{
  "num_hidden_layers": 18,
  "hidden_size": 512,
  "num_attention_heads": 8,
  "num_key_value_heads": 1,
  "head_dim": 64,
  "intermediate_size": 2048,
  "vocab_size": 32000,
  "hidden_act": "gelu",
  "norm": "rmsnorm",
  "norm_place": "pre",
  "norm_eps": 1e-05,
  "positions": "rope",
  "rope_theta": 1440.0,
  "rope_fraction": 0.25,
  "qk_norm": false,
  "attn_scale": 0.125,
  "bias": "none",
  "tie_word_embeddings": true,
  "parallel_block": true,
  "init": "uniform",
  "init_std_qkv": 0.0201,
  "init_std_o": 0.0,
  "init_std_up": 0.0201,
  "init_std_down": 0.0,
  "optimizer": "adamw",
  "learning_rate": 0.00109,
  "beta1": 0.9,
  "beta2": 0.99,
  "weight_decay": 0.1,
  "lr_head": 0.00664,
  "warmup_steps": 531,
  "schedule": "wsd",
  "decay_fraction": 0.376,
  "decay_shape": "linear",
  "final_lr_fraction": 0.05,
  "batch_tokens": 131072,
  "max_seq_len": 768,
  "doc_mask": true,
  "train_tokens": 733300000,
  "max_steps": 5595,
  "dataset": "wikipedia_en"
}
MLP neurons of a small language model. Each row is named by its layer, matrix (down: output weights) and neuron, and shows model dimensions 405-500. Each number is 500 + 40 x the weight over its row's rms, rounded and kept within 0 to 999. Numbers have three digits each.
A block is one neuron, or neurons of one layer that tend to fire together. After each block is what it responds to, as a language model described it from the Wikipedia text at the highest values.

L8.down337:541533580513527397509494487442531527450493528566486600538506553467522504522519509442522497432460461522440498485526508432471483542444569490504486522576480534531555424449506516474533538498431532540494482510544442541508484507568486484521434457468499509460537362545523590492512478482517595472
L8.down347:516473526544435539516544532567489520457511411469536503516493537530436543398523455484517475486500467501516502446470552539479503609501476492518514542533487520514470549474473502507462515521497441513477536517510575483492492476394491479508496453460520505566499426491418547419486490472566490550
L8.down837:563536498540513534461493533500561467448537556564595471429453563519514540504505538458586495510504515484488549539479521485457505520471559620472479545505552455475506579521551460544500451492469498511424501433541493520490453525490513537514462556441486517557472499448525463479554451546435521473
L8.down862:467553518462475518420501477561534486474477464515600518510513547484471485494511508535529495505488409546433520486548491515524499503491430578496579485480489544410505455537463601422521546494479517511480481520472451469535467489471474423482540495523454467472478459440541461542564474492494581511
L8.down885:500543535478466413478476464547474567467489482484529534503528505424506446490479518406541528482447521537504548577434480475469542526519493543434520530503524533497510492442531492507455543557492517471499458520477534475485506562481523473490522455493532493523529493499536538553488589503473467482
L8.down1155:494522550467518567475516585550502486463526523499520490516534460532485461529502534442450515539546492476508498483470482503499499532465453516552542480552496520533547452513492504505501537575548581495558505522432491525586538452460550497506545462433512469452461530504439524438443554496528475396
L8.down1468:506499503438538460521573505508452530508524446497478513493527500467527545582549487559483466429535475565459420533596559514480584509451502514515494531450559555512474473543483427499486503571494580538505380493458504539558509501518516550495494459567500457473518487470412486492527506537533491474
L8.down1535:549523479532542490514518528493473543552491498508521466537483540535516538525495503477558554490441484512451441544515504478532465412542496496513479487573498488457543461542441542510459537513436407518501436489499517461548499514471487444587506494564500552516519494507498499555498483500482532466
Colons in scorers and times

L2.down1320:566412487445513531451486560526486465469498463500537503475540509530476499529512463489507551525474501556529454550467553436457529492515436573599524583458514571468532447528444407472538496521472477484548474539411536568470490495385513540614490531504511470493491471542460496514492525503487498461
Two-digit number tokens

L4.down125:486488504530613544519399488500523590535461540574523515387444509504519507494479536520562463546514498563474532473486479532444500504470558499464526457515527511452486496409515489432489436437492423517523492431512507538409503552560474511464458510462481453486489482536531523527455529548562526525
L4.down543:554508535527483389507463555523447534505524469540513474456521519540449532433532527546520482489501504524550472476490512474469497461514444522467492490547529444415558481486480538406551480476506480532545474472482525522491483484509474538506551505475554524450458545511440477507469495523521540462
L4.down1082:555618506548519489454531549525493438454497463546497494516546491470549527594481493553443503534545527567477475547473522473565537468499521490460512503451520496533510529531468467470473532431499539503530513438539431483489546493575477487441538439467461593489547512515459499419445476532538505485
L4.down1121:552474492456572467477450493466440527586512496557588559482566503466544498544456543466499547496528462487458464499462492535521511510490546512547557518565492461437452518456508488488407511447447474526488484432502544528496501502497519487505538486521527525525534469576468426515440487474478479487
L4.down1306:526537451471436473527533509482522546507552525430527533538566467493492530481470498400474512510485507496485547430460376563472504467566497515550505497528475459478490458499525467505508517479534441493522462545475457563394447501534552523561590452549528567472546489521472492496470473465468460470
L4.down1427:498510463463511531411493454489495493520505521482536496440489533483580524458482513533484499521478523475502506532538529410467502511478516546465460532564450485486512443493502482471512554439514446539534447479484435510436553464545507521497490424516508512480542494482575503550501541520468552524
L4.down1578:527571527436453534523509453528467455502476530489595504461501504506531506521496475533462517511523509562523487448494437546512442520401438537531564448549503456533507505509570572442481483491488405610527523469527538557451494528516521457517548469564548626454430461447472567456433474424447475484
L4.down2044:560495439489505432452491513492531491535438571467502471539500470481505504527472493487492456600521484509527404465482555487505476534470509490483479512469527446483567462453476524500485539525556541534488490477531465524479547505525546526501494470458565511484553511535493456436463490431494565526
Separator after a number

L4.down91:439547456548478505494445509485551501531539494466437571513457465447541510528469560553445495581500492496462522495549422443468545539497567387453478480483524505391509543496571548533508508548541526463513490495497502478459459476488512420503553510486531489467475534442515498528408463538564460506
L4.down116:496517455581430495470469584466505453523458516488544518481532495571450561582534480520417465591527498510492476505496532541446477524557487472529505491560505515524531579484505515482550531498569515497577534606497517562451523531523560515508541497489556528511488491491443545506545420541473505522
L4.down199:536561499495521541528541486436477513479460498512536504462501500487479493449504440508513515520531499524483534523516459481506479498530562436472499538536485548471572536489501421564450476575504583546492574546526471521508543495564537459518553485504552544516477486522487552494476537508469530563
L4.down217:441487522634508503555497525476494514545543484456539544458459524498519519479545460470494543560497532519495570445569500520458498506465545400446448486532483532481483475477503533507469539442537481482450490430481464494495536506466456473460534508519506568580456534516538497507491566486566497468
L4.down362:514507531527509432432456442559477543529524446517426535465467492401498533503498504515458473592493535471469535539431518502457477450484495506473530434479415492467431542476528548481502479548531532528475451497485472527482538459476500544516509501542493550582533567464481484497491567535493462510
L4.down1152:495474540564465487463566472501532526491440442507497578458540464504459513560506473513492453561541499480512527476476524556459497421602475523553512490446490577538510498478547476507465511559527529521468529579460517516474426496458473517531478521520475453425429453555499558530501494544475533538
L4.down1398:472493467521455492468451469546459494542476511512449511519461486515563486573498533556417478509453485510498516520480470555525531520576493542476476481491429493564536544485562568516550531538482519541566472477486433491435527529513501477509540498596517587495505481466514524469498497511502558506
L4.down1474:515477444581518499507458523550502494465478537499453428482486483444472470483575462478530473514522430481552461487482492519550537498558496502478514459524485501529531536553551467553498528499480483480514480522473435607492416537588503438457557569520563542517497535560505517505446505406439568463
Wiki heading markup

L2.down1326:495580413559487475567488552496544570524452474521476463516497577535495521461486598527477554561516474499550504493510570515533473533503565462490494523549559414452524497581567534521533531514501521458476541489450457514500468508525515565494507534455478514508457554481451467530508460522533445474
Abstract event nouns

L2.down525:566466477481480553469518517490513510518551475491522503493564530508504473524568467480447526553505523550518519482485498561510433511503481576519491474485506490538527516543466458461538492466504528438576507485431439517546469471575500529505486560441480479456485496534497541484534502491451475551
Opening parenthesis

L8.down48:508504467455504487483515439548494552550484490491567525465520507445437561457492457472521512533531424548489445544559484461499421489385569431492488523491573553492485477432454564503487451508405479513504479529485494535505474492561465524505534503484564505519474502376485521543595499505469493568
L8.down225:524491537463565528458465476427455506510463527504511554540494471489437611528557472495449491489512544477511518537508483498512484539546472533438488521507547526529451569558524466463452547480519540501463517535447501480499506450555518546488526547512490412510469522510453492566524488460514492493
L8.down270:557476430517532535464541490412463523488547487455511536516522558521505539405611489408555494549552502466528528517527488473490472442429508497485473527520524555474506554468596559470501487451548528479533521477472505530498506481504497485542477489453534468480561489527479472489502507565497520449
L8.down341:490508510492482474513482445460499446460507456451446464411492481446488482519514402451491519435458497514598463506536491490468530491481419501493571490502482470471497465490490489560489483543477524500514535557466515500471503483500438522468404523486516517516502550447569572472487543575411540496
L8.down1372:563538553442544461467527468430496476436522427480542531523475528520474427559505421456478520515474482468463494534453509491523512555504460465481554530519512503455503525411519514501492489515536515487453526521509441477501421473518509582472483480541501490483490413429532515576501477542548481538
L8.down1482:422523536478460531427492514527467529554515474463446491450466528526474462450491483469510484469507517525488526549474481481479487477480409496511582450526514453472531487480504519508468511464471528486499554483477492482513479482532500463490510421520488448472477511514489544446534538516483497525
L8.down1853:501504535430565498476504504480402506525409488503560514541521509464513587426488510497509524435498521482438488501497480453474411544473463535539503490484487523511472520526495451508467473497503542552530489486534507515472509446486511519502533470475514465498593431474466569530469485531432376424
L8.down2011:530600455544466506496480500511525534527532552494472486440538499475465536515510530486491525577534516485477535514521511538470488502514503520517533544537531542545455457486457524484479491457516568489442532517488567566460556507522513475519511506550559465528465485531526509508513493556487538495
Elaboration-opening punctuation

L8.down36:484550492542463520481498479503504528488462498450459515478490485457491521559510500446450490486477478567493426491467531469528517507511527450484538563480544535489512458469471524453534497495519476570412509523448517479506470483522459568541534525508425515460502548476491537493517490514441437561
L8.down515:536481525501468537493557464525574473581483511497377453513514472452474432511466441461483449437578506441518510501498501529452542496523478508530448537515499504473452548500485469441529505510480495474479539487526506449466500473508511542495451516555530570521419497546512536531431521566543524563
L8.down659:462499471537470511500520468490452453570496522528506559467515503535417501524476546515471475479532514485437542498472533505485469507496472496509475542520494450466462430494522546546453519476510490499466482552544502498487457475548505557459470538576576457516515545550433595491567526563422463506
L8.down719:510411498418550534557537493510516477562493475473484496500552577506514538503516513503525503425469501533513474544523540498493480456425552561493468564475506531463536489477527536482534498506461482446488459503486511539408557459468535468443385488516500428531535545532572443525497447540484526561
L8.down1333:509502428478533543446521482513494439558488440448470524449538544495443540549505420525476545519637424504504470528399453540456545540500501489471464587516454401463526568463427588531566481541489526507484565483474537490529473576515471432535562519510520489484558465563503510475555476502492527470
L8.down1353:514570477484419492516517530514492456489516531519541518427471495493500546508439476468521500518550525490421516536510559499498432449504514499548522485541471418511457504481474518464477531500479479536466470467475455553471410572488485403493506516562468511457569540573508492471543498519529557604
L8.down1712:514519480403457480519472414524537523500450542516504486491484463506491500480513369416496462496541512460452521487500489484485455481531511446527537564433520502462486439491548511417467481467461523554471453514443578454570531500526520474595519456481546483494465524448481497476619532516554539492
L8.down1915:479480475489459468526527517479611583525472497559537520519554566444513513504440448513471498537440514505467508471557467487548453497461546518499398537499520541517587460517469509517491448562529416506565500457470508507437467493541536500497514515487511519470513419572527571460433592488434468451
Section heading closers

L2.down651:512519469520479402428580497441508506466492525528507513519515447523438521507507552530574464493514493545590509435481536495433570554419514513450490524490507499460554467455483523468514486559468555465469533478408548514500521411463496434523463459511469548468475534525528489493458510525498537493
Colon before values

L8.down82:489546589548566457506545498477514479528492506503518506536510464515502444464486438540488481515460424495529448543495528532482492466472496574594473485565413556477485491473434499471493520549454544458454502506520443489502496520560459522545545506496490493456487472494512482506451435495573475520
L8.down289:569503522533579532496546499496481564529480485583518553448547516514492547486523459515554529491511489493524481462444479499478438547554510510460518524509570523528464519479560468549529434506501496513496548498527530537433450449449516435569520495432458499480609487610481565540454482444450500464
L8.down325:450519494496553469583515518552479534471503449551503477550471595512534505448445534547463512483522560572528449487441494476434504492483457473588507504563529474523467535521502544511477517531471448502487543505466526516555465485473451455486466455489472475476479371470480497541466531507428474543
L8.down1017:493490490494435546545469505460497484527459464503578488538465457508486566531535502432429451512478548440454436554554486505505499470493576466454466465449506550525492476495539547503501482507447515487485512515469562506470477481483496501485556581541472562504572515461446530517576472546462541478
L8.down1358:513549505536587559478522546519520505498475494498515512432493558548480552534445503529456566568543550453506417447449552551484482540513503478523494497521441456483497505479467487491451482528506509503495528507483487509489469453562510517539531537525519519463460463453548433491505453442501495465
L8.down1474:528511464489536532506443554541525551530425442440534473498530512507470491464486501422462524537481493533541470510507492515496415524407474484466498484513479523468492431501446478543497495501518500535453569492528533494449525468510518413530539552547568555516542482500525494533362526470441496554
L8.down1910:495518508532560453475524536512477464513470505492541553458502510507478456499491482553478585466537480517453522423499482544516420529517487534531519505486440494498499499478456497552495505444470441444515501448501476528427487431461550572580560536440526533486486443575469566440429486512527541490
L8.down1972:499475493546485515501541494528534456539499487587546537442507464524435525491452475493461581551492550469527472400416545491512478510508470548548519487531532484452533532558498504549472529456472456508532452448491518468524564512530456441508483612474537538451503468494477547462505525444470534429
Plural count nouns

L8.down394:556498498520507526435591462442512496567528497575503477491546519534475576444491434420519577482469535516502541431437546423489547487510509565466483632480512487535483490478606457510522545487512484459521447477499554516485509529462493465512519522541501459463408479546445453459512497534450497439
L8.down507:497532521486464551572488545565450446486482456495465485531468473553503460485597457485567519565501452495502448536443491511484447479511549480455515434472578499500552539463534480463598470543536528470506555539437434399516484522475454489521498531501511462470453496619524537526485489510479557455
L8.down526:488432439531494592559471591521447503472474543494505432464543524524535464542564457515547480508449446536545540549529535488450522471436426544499473543460490555499562518490461446535485433536501455484553454587458489483444385473457538499536444540424430513495540550528475513519488510489573551504
L8.down556:477458550461461465480492542564543512479505550532553444444561572475519487494514513558535558541555583471422519531520527502499462483411506541550507530481473452513470569475547540610505452552422448488437523460445499531536491520450496516439519509543501508518542521469450477515517533495492469547
L8.down985:499462522500454528489527460504525467481500495503507410516437513529556528507477479489502500543483497502519496495485520467469493516455468528501559537477435498535433427545508556514478495481518475426484526583526550528512494515427437446418564481533418557601572564414501417515473518490425478562
L8.down1231:459492477482420502521467443469441533513508481382575463445422504537431542500500484441552523511492464501441539487532480535470496443463507609537489497455476574479526482555438441497506422571479421429461489479480524549453478473472530503472444486469469439544545587531507555455464487478473559515
L8.down1243:499511510496523527557484414533538528473528499509539472456531445520524513475519522486518486478504455525520545510493595528487494526477504488454471564482443522499574496555519579577452469495544493518477443508472490561441470514506502515560483539417469536466442563529530536554526516518570518457
L8.down1856:497499512530430529496471607546516522452505489479544536512441444484508492502476475444517495537456440489526491498493460556489497507554499478508510581513483495532451426489513530560517516507509477453534495544467524484519455548450608509542480571517492499568497435478486519507499569545508528486
Decimal-part digits

L8.down103:571510512513583467559427540468561420476512543505478519539480530502527498484464483498528485465422510497520512432479454508434510458493448534474516490508574511519464561530457443497495430488490544477506435470492475427463490538508487505509477453519399501534535552560532520454480474526496530488
L8.down469:476478526526475417524472489400593489456575514518502505509534504459497452463520462487544530462498493506485468491517538505443467534528499490494468532599549480444554508458521491549487509433505520500523540532514551539515503502523499500496480434440441522530463516492511558482514560489557558516
L8.down623:464547419530520506572472508466493427506471485541466567568512529436489513481488511432498522426500522487506524519457522469440495473508513552535532593497514519536475467530499537455482550493498471538553526447572525465465425471434423475516462471459594519556479496464525568529537470420496487545
L8.down1104:524484591563476479493572429467510485555430508472517508521492468547478475492548520473505461519511573452501491493471462503479479386457516525475437471512482524489535501527549540476511509524561499484448462501510465493505470491509464552469527527563479510521490466528466479496466527528507540524
L8.down1299:474537479504581462469604489477495514478487501546554524540499494484503470515506557549482530465474470498496494475546464484446487484509511565563522517522568533448549539532532532509481442484513500534467568506496462520563557450462453469524555516463491499425534573520536500632495526484483505507
L8.down1600:535516473532511489554486489492505481485468512568460532572487447463475496455544450490514556538501413502525473508483528574452417560520478488558550517556500478410465559558518496502506433435499503425549461532503459523478500546441482527540479597522523466569494508438464529564526483496529487491
L8.down1648:491484419485474475517504583473526496479481504564462547514436488531511563532510488501458505534482481506491535578477485517494463505460483513515486472453556459486534480476485561495524423486546522580464469456487448473524574517511446513548482559524548489485523542504450508498504532539520540491
L8.down1682:516495523492473478487561490434568503521454536489510516445468462482506515484546474392564541504535496509495438450453508590414421505497449444453487510534491530525487514468504551530537513471548499499474508509432484508566499531556503598465540570458527439542496520523472502452537455489524511526
Noun after "the"

L8.down830:477528511447481469480447501485593428502514535495542525458495504514549541506520601548509434493569496455513493522374524490526549450514418531515523443486444496514458491440446491554554537508509548506511515508487537510537518569496541533474562507577438531517411615491524549459538524479494529493
L8.down1048:464515537420424500464493489439523449504477518514505505580503555458507472529416536558500571501545526486418540514481523438523550519489422516518502494496518508464549495484549478485498440514475537535528509490463490537499490476484449479478515530478500504499513501507485514507542601531527539493
L8.down1216:494552434595514522463527476376551530477578482554553540465553483481538586550508439499522454546557483519455483499419505532495544483518511526526561534536530482462480486476538475526491571492514519525515456412523433522509546498458424512521546482492494513511459471534513513483573430528546508544
L8.down1298:458448460552520424523515474525521518452485497557494545498506506465544536524497562524483508533492464538478448471421478478583490546521447571520503481585492535423513474521582477531488571508484516458549440556503521481517553460506435522482542555500454549487505560436503524458472552503511482484
L8.down1502:481424418532536482548476528482515434426536446502463534531493546511565484498517513589585480475512516548459525497520531525485497426485468501569527456478499562521520436440546412476470452463543584488482536476503473531467486474457569488493498496455450472501456497560504450513497560523520563520
L8.down1614:507561539457556512515467563432498436504459566512466523477476505504488528564489570503421521547440478505507493482438520488482469509532472535476508474520473444558485488569464448494545474440496474478513450468502476482587502549485526585508544481490512494395488495420494460462448572506523582503
L8.down1825:485487440505456511459510497489554503492456489524561536486518522497463505503398488561516441546549529509430440542494470478485508533517527553544451489486568553518459462452493467490455474511469531492534499469474589543491463513473504428547494500509441532544507494523523531465524529524502524472
L8.down1904:569465533522481477503566479594558502504494487469505531545546525476413486505470516523469498455472479419466506452478508532593475505423440511524440455542526480517540465494437486471404485491511529470532505541467574447502492560560518534517483466532495541482448415577439468484490525548426503500
Table header column separator

L4.down139:496531488515623530481474493515505497475513513488494553567557456451467517504495511468548546538452478515527466526493432444458519474439494553499545554490499512533520451536519468625510430492541501463540491521522472542529484501507421524463498435541557504560540485504549475490524503515493479477
L4.down505:436519509502432556564456580476506518545483551537501482475513421402497511499518543532428609481491487524479448513478420475468496458501508549496519534409473554405452496470563534523527501449511541518535528462604503554473524483511501571450574453482532427460522456508524469471504492457491519497
L4.down909:470438492431457520495476494460537498513496430511482421528549525462452475466556535507482463443477574506432543513511471562497482491487494408437572507549524461496431469469513462514512496504511428452549524497475521507519440509483518442498514458533505408504437510458461555499509406459518501529
L4.down1154:485457531447479496477495478464469470453550528474487466510460459510544546553530500467496563396516562562518500554500472455403464496487512473523520535429524596510503461583527426549530517496517531511565520556484530516544470525532419476475404412538505462458495596459549550525496467491447507530
L4.down1217:488561505513487472495499560479532530509507500496537541525475549511479500454467495485518532503478552540566487525479477516478502516506468453453544505604530425497493472512561497510452585438554429437497497454419475469437520586540499428517504442540488470569481470483474472592539481504472494504
L4.down1377:479484473497492532507486495499490541480486518538550444500481524552428505443470520455520495530513483554509453523456467486476509516463481517515500476500407424521519423473471419520514502457480489505473484457553511502473547505352538456504533526494489563524453509540534559533481500550519463492
L4.down1463:459534536555490480469515520453469438473505522492506513522552478506520492496503514545450557515485485501465511531511521485510467490485530428512473513492527467512507557530567412533477513503526465442541524529483538429487495529502458483475447515515565442535492485528480422541438455528473545482
L4.down1594:505460524460493489483543508510567474428432389457487477556534514495418466554500608514509503457526532426469475513505508538496501428488454566501527508424463493491513544531521550519496595436534450444488526575478508461462515527458528444431439527501520477464467536536489538545440551519477492542
Number-completing suffixes

L4.down104:506461508545480527481488505470472446522522455484444480556520496518434538540522503480443518446468512502553567527487573552466449507566451506578501472474518552550587518489519540554451490571452471478522460543483528473537436559515435547479533466532493486545533557432542502472470428452461435525
L4.down267:609465498638491465506458585512515466468483543535495501520538501526482504515511502549474479490496532496506488484507511449507493513523534485524409453514465477635511464525546563539514446516450485533572478490502454499525486476486525545509471501510477538497525517631485430470451570563504529387
L4.down678:555547490454502491546492552503482517533497500523471499502538476534551486491486481487474552501536521511519558471519465491450487479594526525545528484434499534435498507492503484517507547460545627465504480485544450436534504533503450514456534529465499464432427528446523520587529529506596543564
L4.down688:517536459521506454577463494467477461564480470539410568508540503507483461560405539495461504486536494576511469505504555497425528508514489517569526476518464514555465499501500464525465551540454486497500534587474538511602476477555415516562503503522464506550525481503531455462453450528623530462
L4.down842:558513501462540521558506512521491530522513523462572480483465497511483514462468492468425497469471473490507532497513551511523434506517499553556523491468498571536540574511505533535482525559466539577397459407478473493471530518510514480474495453533558426560506479511527468467540524469521467472
L4.down870:518512453564564496464543509505495488501518533430566563447530515474448437461499528559587535504506594584573471523460525441470516534501475512521576434546481483541516445514551531436531489545473511536404489552550512548472474477458518542589410440462497516395508511518533527521499456458516493471
L4.down1284:476426405549464409485491487493457455414552553468582462419516534465535477485474542509443500425540473462485536426454478602481478523560519475473431527486546466505442495435533536543501546482477480537540521507558496501472482449531471448500435454521450538400508568532553470501496425491542473547
L4.down2002:416556432413504482553501504511554471416506469554523502499477511535472569563452462517451536475482466521477515565521468483512550539475523588590574455516472547422497450480481473508533506552471525528445519546512482536510449462566527469507485526504496540504506537436524590574535502503511520510
Comparison and coordination connectives

L2.down422:460527527521497484513512487574495517436502487501470497564537457462555483504501523451463467522493446483498536423513441450570541490527497441516581491531477503481542510457546564527499518488545471499562525446441467478499506535508547474554531421520472530560465467420498539525549470502546543571
Reporting-verb complementizer

L4.down51:521449541543489528502493498497549499557463456498502448518465522504494499501497496465510501513546481531513497528533511459483450512483518565576488483458505521577513539498463561450552524565514546496487434512577478496481518531471555496532516453456436495511462515467567520553460515503485462462
L4.down591:554402492484458536480436532466496441500432387532498511470521527550506487476481451486554476475486514480532540557507483490521461550466453566560497558512442527525553478487454466497469473535537472478539423509512542561472464464469548502605507607521510534492521417579445484467464524522481539492
L4.down781:494528479459475587522479545478536508468499490440477526559470479505541517484511463484460510473491482463524497517481587507541423470509422542553563528561426477554545453524451421476459525448523495538490466529396520484584501493486544536535512466433509486462570461559494502531513564486444500533
L4.down987:520453539566439524492494483472445448488505427468496475509565547488423493501483478436574568510451502571513458549435611412441401535477498508562550484524523507490530525518467488471498448554514547511555479494517476471479528409520565534502539535448463551512563496546481544545495511503473548489
L4.down1122:496456587457503506572443486506483484527486442532482491455547528488488491547530426505516480467495472503490474525531481517537526512541464558503559493487435494517540418514461551507516517473496496491506465481471434448447505444448540491499520534504436468557498485459541574529454469521541493549
L4.down1210:528467558455445517418501521544536500486493564521487453514535516500450457533469463505483488541502439471459472528478523525494431555486530539551501508398494535528455481521528526524476482513502487483537412604445457552465507392496444518547509533469506483488524488559481502470481475506488530494
L4.down1214:520431543492494505490503465483499487453472463478531477516529547456507483499496472498545464471522502461472483548480474530513471520511448517535475510461512541487515500484542458485455462463549505546550445540526560534487462536418560519469424470514485448506533539536554431485551449536460537517
L4.down1233:472487481480422477516507539571456451508489528503485484457481516511485507487457524476496483474516486495486509505465467489515477490532431491505568513486448499506498530528423491497505557517387519480499513517444537509495511503550537497595538522529461497570517524518589494448537479489480456517
Number continuation pieces

L4.down60:439527506512493467521544541450489505490502385550494505524548448483462538558502500558496476569535517464475606523538585516537480499553521505487478512459458475461498493484494484530503478568454473466495507442485503456467537506549494467594429530539486496406553450473445545531528473482470493472
L4.down63:517524488532509455433440484500529567462520499479549507469479485496497449568496494475486524503586511478553521500535555516531493489542515507416526489460513388491477536464488521399549508474441499464477540510488466519517494448500496489547458563490443474476528506551550495550501469511468537556
L4.down593:495510458489495440484556565482439508520507468501451498509451496444504456517490496559518495485453467559435562472492579534522545525522478500504489492440506515486570540467552500527509487529524472458470463526486513458530548545560462501557467434500453464525545472490461497578506494487513486464
L4.down968:513500508417520446461473515480500522517593501521469517483454489516537429521542476523512570454521528540463504413518514506485512463496567475432447434463468518519513416481523489450561496440517531448543503543511554547484490474479545553487493526549522513506473487494508598584475548507458482554
L4.down1342:518483506537513489486523513510495559573432453539472484462491543521578468541535477481463481507432525448455453499532461461492528459576438576496497548526417540548539582489512506466515495575512465540543467496511397465534563530522482562464514450559474458471484584510501478514585449522501549426
L4.down1383:504494484503541516527471609536528434480467524556445518520539471482481456462516438497519466516466543478455515525480538507497508510443508457461466484560473436533479475535481489569594507485505516508505499513510486493553479474502449590572511462476409470533475534556516580534539527535484502431
L4.down1631:522535518514475482510515504504533530570518416504562455438511534488509475484502511489513515449486498468496437471573574583526415498576570501530513432515475482429530507548492486484444488539414522540462543501569477462411488458561579558528502480454483502501553422418479510551515525510453540556
L4.down1764:536578470548523520461442496483545452415550479529516554513419529490503539456526487501498563515463496500495541505556485502511427479470508483428528421483564540451490526540504510508613443487548527476532581527446507552439509456484498489505488485428478518434456594432520515485486487477472531526
Plural noun suffixes

L2.down88:441467489484465491443506486483498533501492470545431548477519527504463471533439439576461451469528541456477514500514504508508466477496545507489511458477454578499561597535519471507482456536472531543453490455487452466534474487503513495484473493591496482477520511460505508425426513520492437463
Wiki section heading markers

L4.down165:477480491518503551519559468441485481547520466507510486538433511579441538508537524447530533455555540518553424510547478497473528397426539479608497540451495551498476469546475478444456506513562503548493505489525553445482523461438548518524552514529537531496507524536521528518470456553455548537
L4.down346:493538551465600507457541462417498513529519507530504472486458544460494519454512499538472502489479442519471519524604504455481565480515510605566524486489456496490484545506537516515448539502492541474433519503405537477517512488487517514496513506508510494479474474487511468506516525482471480475
L4.down376:505458528505446426471475489486554444541489446486478425503487522452497496498487527489495455496525475529486562518529500466462499452527473544535537516519476429468482542511451546522390461520497568487468492488415536443473483484549521525555490459534490561462499464491437503554431467524518470485
L4.down622:446467554548563412527450550482485489462503483551498522559503459498438532492430458526494552457508396518449510468594480531503447517496486519586524502543597470535486530505543547457506552514540464436563606520474464569469570493512517565488470513534482508491453455458432470470517439500489511499
L4.down1386:413494464496494492457515548459520529547528510552514580555563485510480561540420560563469513438450525450449558559519489412398543490504553528521507496442458530491488469565527470515478475514545485421514555442466503469440479524481515511560571458529566467508530441513494444465497545449464475585
L4.down1547:543471517593464454533459547481463547480546437537491538496507452453521456454506502586468531450469485465470488541500512559560421494551440576590512526486505417504521549526501548489482453525482576462445550552539488474473516460549544524514522545510387488489512517510488486458484521492476534545
L4.down1758:411469525454424473568510472523488520521414541564468555457410542506565515483466558492450498499530543598494461454561561516518480482442485484509487565573462527497480455409522492523522484480488565514508567393429373530580485537514519555492462512473491464510497503502484490503458539479505439483
L4.down1768:503506400507473552528535473507528521534522504472536435478466462571523526520543465500485457472457553498454517464493527596498528532500448527487557458506482537515441478494522498468486524477447502521507448518508522416522487500492492521557515490509460474485422422455476480472449481527564519443
Time reference words